Weights of a small GPT-style language model, trained from scratch on English Wikipedia.
Architecture: RMSNorm before each block, rotary positions, no biases in attention or MLP, untied embeddings.
MLP neurons of a small language model. Each row is named by its layer, matrix (gate and up: input weights) and neuron, and shows model dimensions 0-127. Each number is 128 + 32 x the weight over its row's rms, rounded and kept within 0 to 255. Numbers have three digits each. A neuron's up and down rows have the sign that makes its largest values positive.
A block is one neuron, or neurons of one layer that tend to fire together. Before each block is what it responds to, as a language model described it from the Wikipedia text at the highest values.

Responds to: Final pieces that complete a word, often nouns for parts of buildings or spaces (lay-out, faca-de, cab-in) or heading words (final-s, Medal-s), plus closing = and adverb -ly.
L5.gate487:195141090124194162083150117164089118134090178101139125186110171111102173130105101161101153110093183182101125129122093120107120063102153103102090127113168134083144094093081062115103149118135088142098147177130139089178129101131089101161119111104126108147104169175155041102181147115140148081113201108153126075119129112081158171100124146133143108156075096186144162107065153120084048105137
L5.up487:135090164094135177148094114180156182072113083132117175159081130071055172116085156157109179139065150153141114109142133133077172146156173131116118064115133133142057113128084089067127134150137100169087125133095102153135105129161111124180094095081095123150114174171156100124185130116142142123104120098120089085143102098136116182170078195133166104166110115128082133073204174124152072120130
L5.gate572:104161179148175181118131131137134101094141170132110119118151130119112160173129188093068124169103121184109203131078144132147232121085093066140150061091156109111080201134113144118160150150100105109121146119084055069126116130140091126083109093083163118098101105098142096130132128098125135128163094118121112109080169130197132150084146180196105112141121186163120112144121135136158087156145
L5.up572:117176151141175197120100127075150134128148138113120143121090124117126136095105081155145158119146101178118137126095152124125163120141091072135116157098189116154118135108140130157128137140151103118082110149097187069164130179128091098152192135140149091158122116098074160101133140095092152113155122065168164155121140097177067198054145192137116168137152149115131166061090163115118129107144
L5.gate644:137158095150130058146087116172090189168108177122106143162171122096091105116121125125105138081129090168146113078111136187085163137176137115189157145162198136142132118131127100095049175135129130131131151171161167110129129090091064120111179099106101049143145162174120105156173125191109137096116098172128060141144137121075139162132198127137073106142121119121158175087140180087108115132084
L5.up644:129132098115181175142102144096102126140141170159170087075144132114123122162126097147133176149109094125149154171064136134118111094162102131165104083081144137105082137103136118097048081130076096175089191107137119064135113190099081155130180129174114121053173098077130118127147186122153143089147123124095146146157126110137133133081083160126080107109134125098121127117096145109113170120153
L5.gate668:161134158198162169196149153108138136085110076127140130072128137101108168110128126129102105113062128135175145159122134177140115145117105039098073090103077155125082121152132125147133102107146160076069120103126150132155188060131173163058127134096147111172161141126159129151147094164107126088107144125109121141114204136143081117111111124129116151077131120122139207111208170168105096137131
L5.up668:107119137179123175167116128123085123100097169126157139047140115111079121144080133077099050117097173186175086161080136147087101112145190125113076092106090165179128116149112124188112144052160092106127212094148145183122096141102181119133099129074094143182168126119097175122146155154132093078114140137111146162133112136159163125138109123124135106120135129142192125100101116124148131142088

Responds to: Word-piece tokens inside multi-piece words, mostly surnames and place names, e.g. Mažuranić, Akuffo-Addo, Matsumoku, Cliftonville, also Remembrance, adjacent.
L9.gate203:165136086165115100090167057123146140150127141137147168110130140183085116102140137171118098115125109077179131134117107088138038168109106099105092125166105141141154161131150107153103126076116084142189116144185167116129161135065100146150163141169089124126170114152141053128083118055161127093156127170195113180121108123114140192159066159071059102128162169100172146134130125125122083139164
L9.up203:120146161162133099147084112170118143255142112111104150128140133179114089148062119187135159118113131108150082078121079142141151157155125107125110157157146134116092125139145103138093131067174107110107098116087062138137128077071099093152130152173110133115073121111120210155180160163166148060096133108134157131105129143107121093122075155077154097138121126092116067112086120130121136132059
L9.gate281:155144139209140159116132069131148122201103141102166180071155107089159169145123102121167119151089049153165041114105113120151121088143143114140131218127137165144134086137100147126132147110152097131144118122099099113126124130146192172151104122105148094123070122145158096110100083095092129107136078135116149139187075149131164066197127122123116168073152176154165149158109134069112145158127
L9.up281:129138066128082147090109145128097127161163107177193114158126131127129094124153127134176137080140129152156145163118112076138047095173135170120102129166102156138141103158113129100146117140164095107130127088052082081109154152151152113171158150083155085127075087106131170080169105119118154159075117092137139123137139133135194066124122152119121184090145055137137078103160174090113120145159
L9.gate530:189086172147115150029130154164137126182057136094162133083162110155138068143118111167168127095159121101071144133123159125139124142147067073172121124086132117125181113118130113116161165110189151104122172101138108087113061115125120165136111071136180094141110135144123147148185129179102180072124091181158115114125129135131141130134155129073137083112112141101116080170043126096150081122125
L9.up530:185161098102063192132016116177076105135101125143126154155107108138128134122063092177156178146145104094184089207082117139150115103144156142143091117176098158136155138080126115119123107196119123102075139155113109091072096093122099164158188151116089115144219147118119146135158108133160133067102153146104153144092136171159095156090099153136110125123141157143128088166157061100103156097120
L9.gate581:158186083088050125162129126118158112145167124139117093142108058175100150133098111175160134168141116116134140086125157086050122194114156099102115145175110157129082081105138103082132111101150111131158092124129143128114101117136162142079121133109113159198095195096087098118091133146151160127075138107125148196127130084126109113114133138104161152076132146131146199139137139089143104142115
L9.up581:157084166172129138095173191143123116165112161048125151120137015141121191164117129121122181099150179049092132102185154201150069099084177094037147155146116153169115087154099144119135160108189130147116127100167092171170146095124137108146087135140153097104080098150114155131173196085137093111184127085120098080107132086109131108094160170107047113162129094141136119139098192151214120075126

Responds to: Nouns or word-starts closing a noun phrase in descriptions of buildings, routes and geography (storey, hall, road, building), plus "which" or "located" after a place.
L9.gate130:109100112084108145132127159106103084147132141099137117123114034119144109115112129129131093158139052105130151090154106063133151128117111094085151138178153086090133179162206113137163121159125075207061129114061169103083144113169097169097119144186133085094153099084080139109138066081147154151079117167132163126143115111144168077049100106170126078090122130103162101067087140167178114142112
L9.up130:113126093134162130078133122131124166077123128161161171101088103083056099147096044115150198153204136164166158101134128129139131071107134058134176175102101157104143136115117137145101130143116148115118167157119124131137103158124132141174108134079141139126095101129155073120126157096100136133235125104102131113142111097134128112106140154177132120169189211110086169130160092174160133192161
L9.gate193:120117157079141105130078169103106180184098157190112134123086092096084101106117210140067093124192173178171104138073127076102181102137150084158116166095138082170155158172149171161112128168112124148157104138138098164144105164104180139161112119132157065104114165082152156182126115130168103130163036118151080122113165138096085133105145160145132110125124064123138134128171135120152147135103
L9.up193:088107113074127136077129111166099073115138078112119162110119101187112195207103156115158103116102199158113061114139132153146119122113115127077067164110145164112105158158117115148155134093153158115144145081121155118135118102127113127103136126126126134127174066061165138124164106134222128136082109141166105165104121153146122145197139136079115120170150102098117111083112139120095192156140
L9.gate396:112128175057117187089129109125134149120121133077106103084166083117140187141120149137156154104124172172136168103110155090115091073095175115116102194110120143149105105116086055146131136181115135166134144116165113135148099123170134142149056061206112154138140152078085108083154103109157064105191149158114077155148158051118054126112133142166187091131093160137154128128158129195135119151124
L9.up396:199161128103070135105117130166127112091162066174108124145137100172134112112027097133152107070154092149171098075098143127170112138144129074075184119142174069158126132140118130142060100150088102099101151130159154127118113104074115141119111117089164165165158204082174104202109107138121122099134133115129099174132130083101113124063159092101108136200155137123138117113114102172142144173149
L9.gate702:093116129112206175140084148107048182131139134102134145132124135131156111115107094142085145092125119149169159142125129165141172092131119224116143115081203138115125113168110111143133114141145163134146092123196132109138074101115105188130119129114134137112165096131072073092199144163177178136090161080142167153089071137084131129041203140116103071114104108107135143109168120171139115112147
L9.up702:082181181090125131106116130141128111112123121149145112140157092156130183142073163128087166144096121155134086113078122083153154138156092167136133086100149080153107066141114132179141115168089139124141115110070164164116168174092093046155148133168104134152125053121090141135147170065182139132147179131117092089123178126168121131105070148142069123139104080194149142115142069100108085136045

Responds to: Mainly the closing = of section headings like "== Plot ==" or "Personal life", plus verbs right after a named subject, such as tells, arrive, rev(olted).
L4.gate111:126131105131150120161163085156088142114100085125101098152111113092094154101041157139142092171166176133205167098113126101075127108142088141150127132181117144124161110130169124159166142108115096113174152176100056176115115158096107163167137106139119160139166069079141095123203107171148114145072128158221070186153071121136162142090136073131103124155127159124108170075107154081169094147145
L4.up111:108109129151106085080136085114166145149134096156113152184102129097112051111150142099085116132177147097163146086116120209147182131131095134179098075158133112081172155138095170105158157167111118086112100106140120118126141174165144137087129195083169158092111133148120157105090094167123173117093164144186088105114087127114130115134156071082137124151105171141070118188089100159125124128100

Responds to: Comma, and, which or who ending a complete clause or noun phrase before more follows, e.g. "was $28,953, and", "the house, which".
L4.gate475:119108127135062147124125122137156170217116115091108127139138146111117135098086173177094096136161127121106095209150117191118130196119183100091090063107116119110138116102098156238134139120151111144157159182155171127073165095107140124206116173131147056085144156116104105157027144142105091119135106125093102169150140097115073184145107100145167164172074109180131198169115075084084102149068
L4.up475:098156157165107152109158174156130164230136137156088081138080126150108120152119141130178101126144126081126137196160179163133128079130153143111124179199140133171134156129145067177117043125123148059064178133173108168109170079107042128148126134157145089161132125141165168145120060165151106113147148135205162089152122184112129104158161119145111164131128142089160134113044139110139147092157

Responds to: Pipe characters inside Markdown table divider rows (|---|---|) of election results tables; also mid-word fragments (Tyr-r-henian, prost-ag-landins) and date parts (14 April, 24, commas).
L5.gate18:103114126137147126118155152126088100162119099155098128109095124080121102104158145120152130116143133073166139121097079125091096139109119195117138102148083185125155135157080091148097156161150053191125094183146141133097152106078101165156158149153139120123120142080150150101121137168118157136141167113144091099097122114180124130161064140153062122073154142142150153141094199140073115074104
L5.up18:135106159117138184113108122150132080080110087107157155121133136103122128193175057130078144104088163122127129118088132067198157109111154180155074103123160097211185136079126142120198132138150167107118149093104109142164150125155123150137132164137119140074132110189101153132129119119112095104053111164122177144087124171156153100158189135126136163123168137042161125086065138112109107169139
L5.gate275:109100140124116102173146145143124080135123124102085109121190151129119149154107154067071114096100103127180134136184104155152098105182062071108163134167118112120169189116096128160169175153065121124137165153118157126114121143135066119120151099169090134122167127199181137088160123167140144110130125139192100158126117104134086105140077122185162168148128097102093122189129108067141143082169
L5.up275:125133139104113128049070198131155060188126125100143155135164161134097194101133127139108163086139151136107152137176126119114179134144065082130100091166096109174098116123065121103185110128127135109117095099118137170173174180124104181135106154124128115128178078157173128090134100202125122151124155149129095128100159121166096093115120164082166110127166074097139133144142133152130167131156
L5.gate277:177057115122166086135147165103061103145120171093139117128148129140065053124141151173114156105171097113099063182104144139081156117141091081083117145158112166180113122146132150111130120148170117075080129110126128157146157113131126076132160184132167121163112074131177117174144130151123096124158161137108145092157126128152136136160131123070167077114151109095101164064084093159175081107148
L5.up277:123095203100094121133163143160189165088098160150148124088094147129149134118138124129167100063147094125100110144108144158097047106111128070159117114138126154100099122129183117114074194119119159098088072119133102132083153104160129120149120139170094141114102058099119163127122127115140100144172204099164142116163176117163114148210123097097174148087145147137099153168096108066075126056141
L5.gate457:096137155058131088108118107166112113142144133120120185096151119096132128147101143134175067131131059168127146086136143137106143091118105057142105162173094152152139168058098142093112120089144096077161135157167155129084096130164133109189111137124122153110141119132082123112173110106145140185132148098166108097221117145041142075177119087108190184068129126098132107180120083146156133121134
L5.up457:120133108123167103137138129112104154126093137128136205165149191132105092181128125096109113096180136161078117080117162138185044075129099077064107165181128132128101159124176110143160097147083175165104121155137169061145128197119148096135125145048149131131136157202085149127113106168145152148147133159105094126056162163132135148171129147176157103125110105080074162139196123129171087134110

Responds to: Pipe characters inside Markdown table separator rows such as |---|---|---|, plus header-ending pipes and the digits after an en dash in ranges like 1883–1885.
L9.gate46:149114126068085141119168094127136120114091153086173079125160161124108177107147141141119104117147210142138119104112093146065178099164161128183113171118174080138129103086105189149092150142144078150092132135114147106113107105120145105110125097128087061165183105134121108067115139132131184138141164131141112134140126093176136118090145140130107121175155100091080129126187108125089134091218
L9.up46:099045118103145147091156134089112128101101121113116141155131189154098151121130165122143144148151219119131142139115084125132114073139170063142098199104132071139125120143124148145133184101148152145091132062105141093153155115108142095124120103158144149175107120140157051124160119187110155102178166195139113128152105155200110115177171130183070101153106130112106138144147137089141119083178
L9.gate57:123125105121156092135106182090180159067082107137155063139166107131083161177128092080167115155168151131108105109125117157150153175099133151120105134131089124101115095103147113150128164099152120098126194069170189097101110078137112130169139162107136140151144158133090106107125087119149198142158205090141116107105109107191097132151127148174127135095134077150100148165068135100146160111194
L9.up57:129154118152153118133173191131187086137103093210111118082137068128069162123079034130154145182126172069102181148173130128146125194072121128144143091114161156098126110144135131130104134144127106094097155162139154139128102109122180198150094136086130139163171137194101098051099164075151147152077157145149133153134091113179154157101184124182102163127139075129135169130137085118132109136146
L9.gate257:119097110174148115126118135159115141123122146169112115113114137108081136127151126133163099072129148084086146097126158198087124150107092095071146150107102148125122076130116114149155164111172046119159100070124136175118139100136146154105089109182105127234107165059108139089094129123141072081077193118130077091124105139117054150145094139091168146173123110100090184125125122174050133091153
L9.up257:085150127132146179076154133174164115168171109154112132100099180126129067122119112100142123103171128101114145162083124141137092087124166124085114135178157125164100066131108092171137180157152072193157126184117150178112146090166138143150115199094134141138157108101089102192116096134148156180160151108127112076082184142186138144142084190141043115163128080123121169127124148120162117081145
L9.gate430:132103177122133096130127145132085114076085136196150169132081131125090149148130150157087077116136116118087088115162138151162202171119085159062141073124193184097129091097157099123159113142152129097182081132169113163157175063168121161137181145142111083208168191070106064052102146152139155123108129132143135123154113159071210047142144139147117126165124136163152107053087087138061081132098
L9.up430:134116144148054142145163141130135154088108097155142053081149150168120115126116124113156146145132171135127121058131152145103117090128179149086135092127141169115062101108189096147094120125128126141175135125131148178107117132149129130121156120137112091155107117092133075128121130161046165142097131188102096093102105119133168109111118111125082092159137113182133109088072102128151084132183

Responds to: Fires on the stem or last inner piece of a verb, just before an -s, -ed or -ing ending, usually after a subject, as in prom|pt|ed, conf|irm|s, belong|s.
L9.gate101:154145209151124129166131136058144101107156151165110156182111130102115165127083104167151148083124096167082166116089103125133115115170106147213137131131146078107170102151151124140181087112157124141168121160109104099104134113124153129144118076143088114140187132104126119148133090143134140131115164155148069126140143178158164119097126104146111069081157067167124095137038104119101104103088
L9.up101:067131124068124123112181107087144148125179139126171096173175162136079116158166104093130142105130113132125144118120141122193120134183177139113096147153113187066157110141122114157117129098124191068161192127068100128103081056143142075126117163105139118172128176155094099147132156214177096146102178157142106139086191163174131122161096144141149133154111133122201129122073176120084128132114
L9.gate316:140151156099185109139152091109120100112176155155104145147100127120098128135143155070127102090119115155139144070133095146156122104113015175185093100115134162087123120086086097118152131153157109151143175165130109185146059098172122120144054156105139040130191132144138081117126143121166123059149174041143140106120165084122123167095174185148151071076191148143115062162189173128142114183118
L9.up316:149123175121050089105138094141186119161102147101141219176135142165132176105185188104177145141116105131144150118162176114151088134212193130146157093048138068150166164138158170160167135121152123167105179123127107092115124133141148129108137168106075141117148102132079147108165137105190093118124077115148115149165057120114166144134170093195153166161123138119144110203095105103181171143122
L9.gate504:156086104072099083133140123108068157159172120133116150150123126104121151142093147112135131140127107126122130115157057157171174171069116139153083137137094140134147143113148127179119128070101079195131215083087094159073103092134153091127122123159158139159118113206085133189134073103126131118113145083160097162062134146180097120132116127128101074154124093144148098125117106153171136216180
L9.up504:081097090130079113168137115137109105138161155125119123105097129113180141153102063104157075075112113144165108091106132111135140132145091107117152140136166124090117117131188115139092100132120093105126188208154148110102041070095206128119079106147149147166181083133161167168198155150171100201118134189131077128089112114124164113160155054132150118122119128110079123193114067128129122080125
L9.gate610:131160144140133112085134171129136081187203121109135157119085117137083146103133103131156094053142121140154165084106133106165124124169114133167156115061139103163175151127096134147169072151165131167115140164131115119151135135080133146143120182059112115047164116116130146116124114159202127110123147171094056139122082099123131124126168132195106123147143142151106084124135139135141137114122
L9.up610:163145127099163096088138132120190120104131192142082195146101122129068119130139101103139055113099116100208129114098124158154108110189082160090159132105137121130127064163098123171120099153143138190057092105141161160128112106137128142139122154111145090094199117171120142073086123184215126094110122156096092103127114135103081131101165083166142166128109159152119095117131128135179141145099

Responds to: Commas and linking words (and, as, after) right after a completed noun phrase, typically a proper name, before an appositive or relative clause, e.g. "Max Weber Foundation, an institution".
L9.gate337:108193111193125112142127134125161108047169137129163070144091148175085138114103109105139117079097135125147119174050079141089116140150133166121109103165159075171150105121146092176143112097152135138170140059125049133123128123125156102091125112162086076089123152088077146115165129141146117114114176115128059106169128182161117135130169131125145178121176087120088152086108153113165084143156
L9.up337:200205066102182133136109157163159152079182099122113167134154116120201102082114145103101135135108120205194144137153081183116143107124141163105168090084123153157135127139106156117125124126127133157168181115111099139158124144174091099074150222142152117076150113139119143069103190168187150153131081135137144108112141110116140111117114123080096159088118163087115144119174116084127103180072
L9.gate398:107099105121176151120103148128044167155159179146155127112122110150123148161113145105202124067131088107096154114101169169171123150152140108083072098103112194172120063098096111076068117129099089120160128135080165117119142114095074134119137097064110124148105136124171132188156165103096124142120163037099077215154136070087142188125131155148122131124156105126106173146143152142070156099170
L9.up398:109132137158177142090133056120101111108151086145164090112140099117060114105124138191140138146108119189118123163152099110130121160126165103119157147093133134186110171135192127140149120139085121077186129081126112113092156115100141121115128084112104151140160255170082168148100145141129135180133130135135105136153152169151111082072110099185084141165036094107174114080126100121196170102103
L9.gate452:105204183124122063098126155060106133182158138125219082087082118118165158115090142167095133117069107112139192131085142104079184134154169124173106145130127183161115146080121107088182068179092143154149138153132105132161126220108158129134082189097158083131117151151083120117076132102160150146117132121120097130122129142179186113135053097152108094162151121143157115143062132161074123126090
L9.up452:150118164138140122120161098173195115167138146108176156095073068071184130108150140132151128206149080111115166115178077094087148133104120158124086180111177141146138126138110130101156123067163107197136124138124155145161152169062087154145130171141121121152156142164110150080182102098197109134062162134150111102139151105144161155082135089149135121159096151125122083113029110128128128104093
L9.gate503:065144190095162124153086151109097152110159120138112082090133164134189095184107174117150089141150132130132147198123121087119164133136185065074119076157121107188083064117157137100093077150101106087129141120114140132122122106079170143142145095164147116119120152171168095122129129081158116078114118116154082133191143123133169177081176149123131101142087149102099126118097117183047145121113
L9.up503:093078086211090129137177111123149062120123173101171107122082168089118091108065083113183085123121145122127186159090163155110160157182136132218114142118084118125179137103184148119196127119122082161145098196122100134127127154171111129142194180124158145220167140159140102091119086137153155136138119107138153114100144167160118126131096209161147108132167102136169090098121181183122072134101

Responds to: Mainly the pipe between dashes in a markdown table's header-separator row (|---|---|---|) under election and track-listing tables; weaker on first, career, th.
L4.gate683:052150136147131095151113132127101123124098078106161158137152139131091109114131069138151115148148098145114136071118097158081159100147094104096103096069149124120092128130131156093152104163082212113109114093122167131092100100140130131141185136100125098164161153156130180077154065070118171187119175166133045111169128095162169138178140146168147133137230067121132130098113139137095057135105
L4.up683:094080129149145156132104127111119131146126112108144124131148104156147118074103059103143093098145111081131142111103081151102134144143076150082131123123107173114118150117078151102140096144101168028094050097105126105088080125126090175177173111126122100147134134173108177139120095152151175191116188108168145094154127085120152118170121115140142098132190112087078138160109136091036114060075

Responds to: Adverbs between a subject or relative pronoun and its verb (which eventually, that sometimes, who now, also, not), plus final word pieces (kilomet-ers, clear-ly) and birth years.
L5.gate74:135169138112141118096152121139115078161098181146115112081134156096114124158157159086092204174132126162121104186139093176155099102169091090168111142095107189130136111106131131161079134142167057187081109137097149074040123119150133198157111151072141100107136151108110134155134099125200169094174117206095136140126108153141154132072127121124101106124144103070146143121157098107145130106102
L5.up74:153096113100087103162102150121135145173177140119075099140097106135106077139148146162102134121113121131156113183117093143171170125097054165132079123127140095158149104139108144079095075199172169168167129100099122133115116121151156115156172105127147122100143115132103167178110070157129105103144162115118129158100110166200097123101171095137110169094109088079185127100136166096124178122132
L5.gate189:133159128117079147180092162173184150143123086123074071089065124121121188124131135143115068123163110128136103204131081146077142106101082153117107156168153148116182110094112095189115133078176146159097107165093133147099121117180093125091129117133130144055138151110110145115108122162183160149106101202152172147118157138100098157157093112114071126207183112147088157156102176139174118098073
L5.up189:123154134066109112093184084104129150100182110161109140071214166158124169131187166135109143118070124195123098188152103134122101130156112172133089103113130142117134119143058096159082097115124035115176151124166104133158181117144160172142103132154137107085114172150093129123133157149115085179166126154102146205122144130145112116168083103115085161148178113058162208095113148096106116128141
L5.gate490:156118107123144114130122078195116118123098169061162083167054100135102078194161131127152114069186094148138117127120155181133125149145122111096047133188167129157135147139062090141135138146078144156078089110091144146136160117144137146126148158063112109152139108115131119181095155105193100091166128091119152150084121084110114131133198106171152161168171143124152089133093125130149130110123
L5.up490:138112098043088172093122096121107112150158106162131076065125101105141122131113155125079086151142100099103174085109177088107156127151128146128162130129140139084148140134110129130067109159110123113134093071130126156117193143099173125178113161073104092132104136142034148098113088129076190172199111099070125146083123164120119090096159065172140139134117129151187126035145092116118126157142
L5.gate504:114126152149151115105161081032175149065086141144052130099100162112193097113125125132108155115132143134169090152160195162134115137083169109140133110148113088126124124124129105103155120172131156188213146112151119168062146224116161140125082135121192122115175095086097146131102150146156113105138137135088183111103156093133089139153147090151007129122124118129135142148100177161139140142123
L5.up504:123132190139156119134104088130148105155126110104182122127173145120105096104117116125125104079111194129102109190072089139157127141126130144079084096087142157127098129114124121182117144148142135120075104197077123113158212073087109117186113121075172130130213102133132083090075129158127102122116144157128101097196137127126120160086150148103140148143150070155127149112115156115140088142144

Responds to: Commas, closing quotes and periods ending a complete clause or quotation, often before and, but, while, as in reviews quoting critics.
L5.gate71:105105131138115140152068132124090204154117153094085117113177094104152082089121089201119111116098084147125140127143141113144120130147149129186108077178125129148157174090102153133137167162097163134120155173130118111079115135052129107111184139177148098124136155140114144215081082113130171130107156096171161101116173162148184122082112106160037109103123156096077155123138072103104156096144
L5.up71:157159137160132135111113114128139184198102133139128052150135176119082105103110142145182136137144095149096168139112138142106118079180142156109081146149094162086180073140121130144144129169109072118137105128105174057089101161153165103180168131144161108087089143145139158176087117162147162124114108150173144148225204113097126113116116115187155070123111123153118072138126098107127136146107
L5.gate538:127112167105122089130094146107153124114129116120102098116048122123158086122150102105080168091088139101151147136073091122144194143076140091157112135086118164160104115162130095105077137200116079161117132157128181092122098163096151115102120171092176099130137146092067111151115131145101130143082131126095176120169184146132153129085117118137108150164126124112146166116082088146112094068091
L5.up538:170099085121164085102093125066132196210170149132135111126137141153117120132034125120169175086122152116102129173149103141118162126138119153110117161110091134140149170151147101077083167134069091149145141161078120133169069150136157117140055158075138081103079088065149149085117126101115122135123193103077146155121104179127164131127180176146107091148126138107172090130106131142086131110064
L5.gate584:089122126058077133134152102085139188094127175086117147125077153096146083134114088128111149099134165174166104158121155112126066133157078150180118098147126088158095132109096089107217144166198156116146142131144156138112109106150156099160090169113205084090176168105158114132118154158181148171072133130126118117172158132095111109126137121137125095155137144157142174139095177138065096116092
L5.up584:208111105121127113081120106137154141147107150128154140123150153167125080110095162152163147198146072127133149109067093139116135055147120098107084154078108088139091131157105119118127148067172121123181150111105155142168155130117099091154138094165158156122152129143107168084107121108236139132141137111129162203132164165130181079125137097131131125093120110189145109096100101138118148072138
L5.gate649:136165186084181082099123153139175102094111124116153140120120134137140133085104093190073107099101080157108154121173146075146168101157109108167122173144174132097131105111165058131111074157130146111174135122154104139085087063076094105112139081112094121144156142097149145099140137112132143136137099108107154122157149164154143127084108103116082092092122112090169142149141150163153109101073
L5.up649:194145132121183063087123185078112162145140187142130112143121097090178079129129126121140128120079107110102142137113135130087126154085095135104123149060092147158159123104133149152115075129154130136096118053107173144119108108168126083096137183053153094158188132169088112124098092095157173098114121132127179073121070054223126104130161120152183068106120088063139138120131060126110145164106

Responds to: Copulas and linking words after an article's subject in Wikipedia descriptions, such as is or was, of after one, a after is.
L4.gate8:090097137070182098105103147153125178071151145127109100128152076062165095101075150107145112147074087122155102111128089148134167094094163156121183116140151163199164191114145164154086098120169131086148154129123105108108129095155067135107108156135071154169112137143126086096143133163105081078079108139149113104135089164121169148146177121103130127126105145193103125131096102142170119144138
L4.up8:126090171136129136102081110107110132081051199172191098132139069122105126124146103131158179146086067140135096149084161094134154098107143135125096145121158110165153082124163096155116124207169095144129167147126089098121176104167104197087112131124116142157188118102108089133092135096149139083146150119115104098076142146149115114138107144150157160101109068094078131117118131140135123164099

Responds to: Separators just before an expected proper name, mostly places: infobox colons after State/Region, city–state commas, "state of", pipes between month columns, plus mid-pieces of foreign surnames.
L4.gate434:166109125117081140119130145177090132074085159094120160120113144101160158133107100104098103154138122179125165150105124160149118166097084077157113149103075135158082112112124076164079090078180105190178075114211105147086121072170124142148071123113177052148070084087169134098133085126132155159112096111098111148160121124049140161111097115092136127179133126136089129161085189109175132164102
L4.up434:153076139141141138110143153071079139131109091105189126109080166173181149144168117121144145158157166116081108134151105155130117105038135165142126181109143067121093143064148147101146126104110135184126094099168118074086159142142139127097133130092152154157097109144156093141173098111095161124182130152063117188126072143134120072030076093089088128165127147093066090131132093094160117147127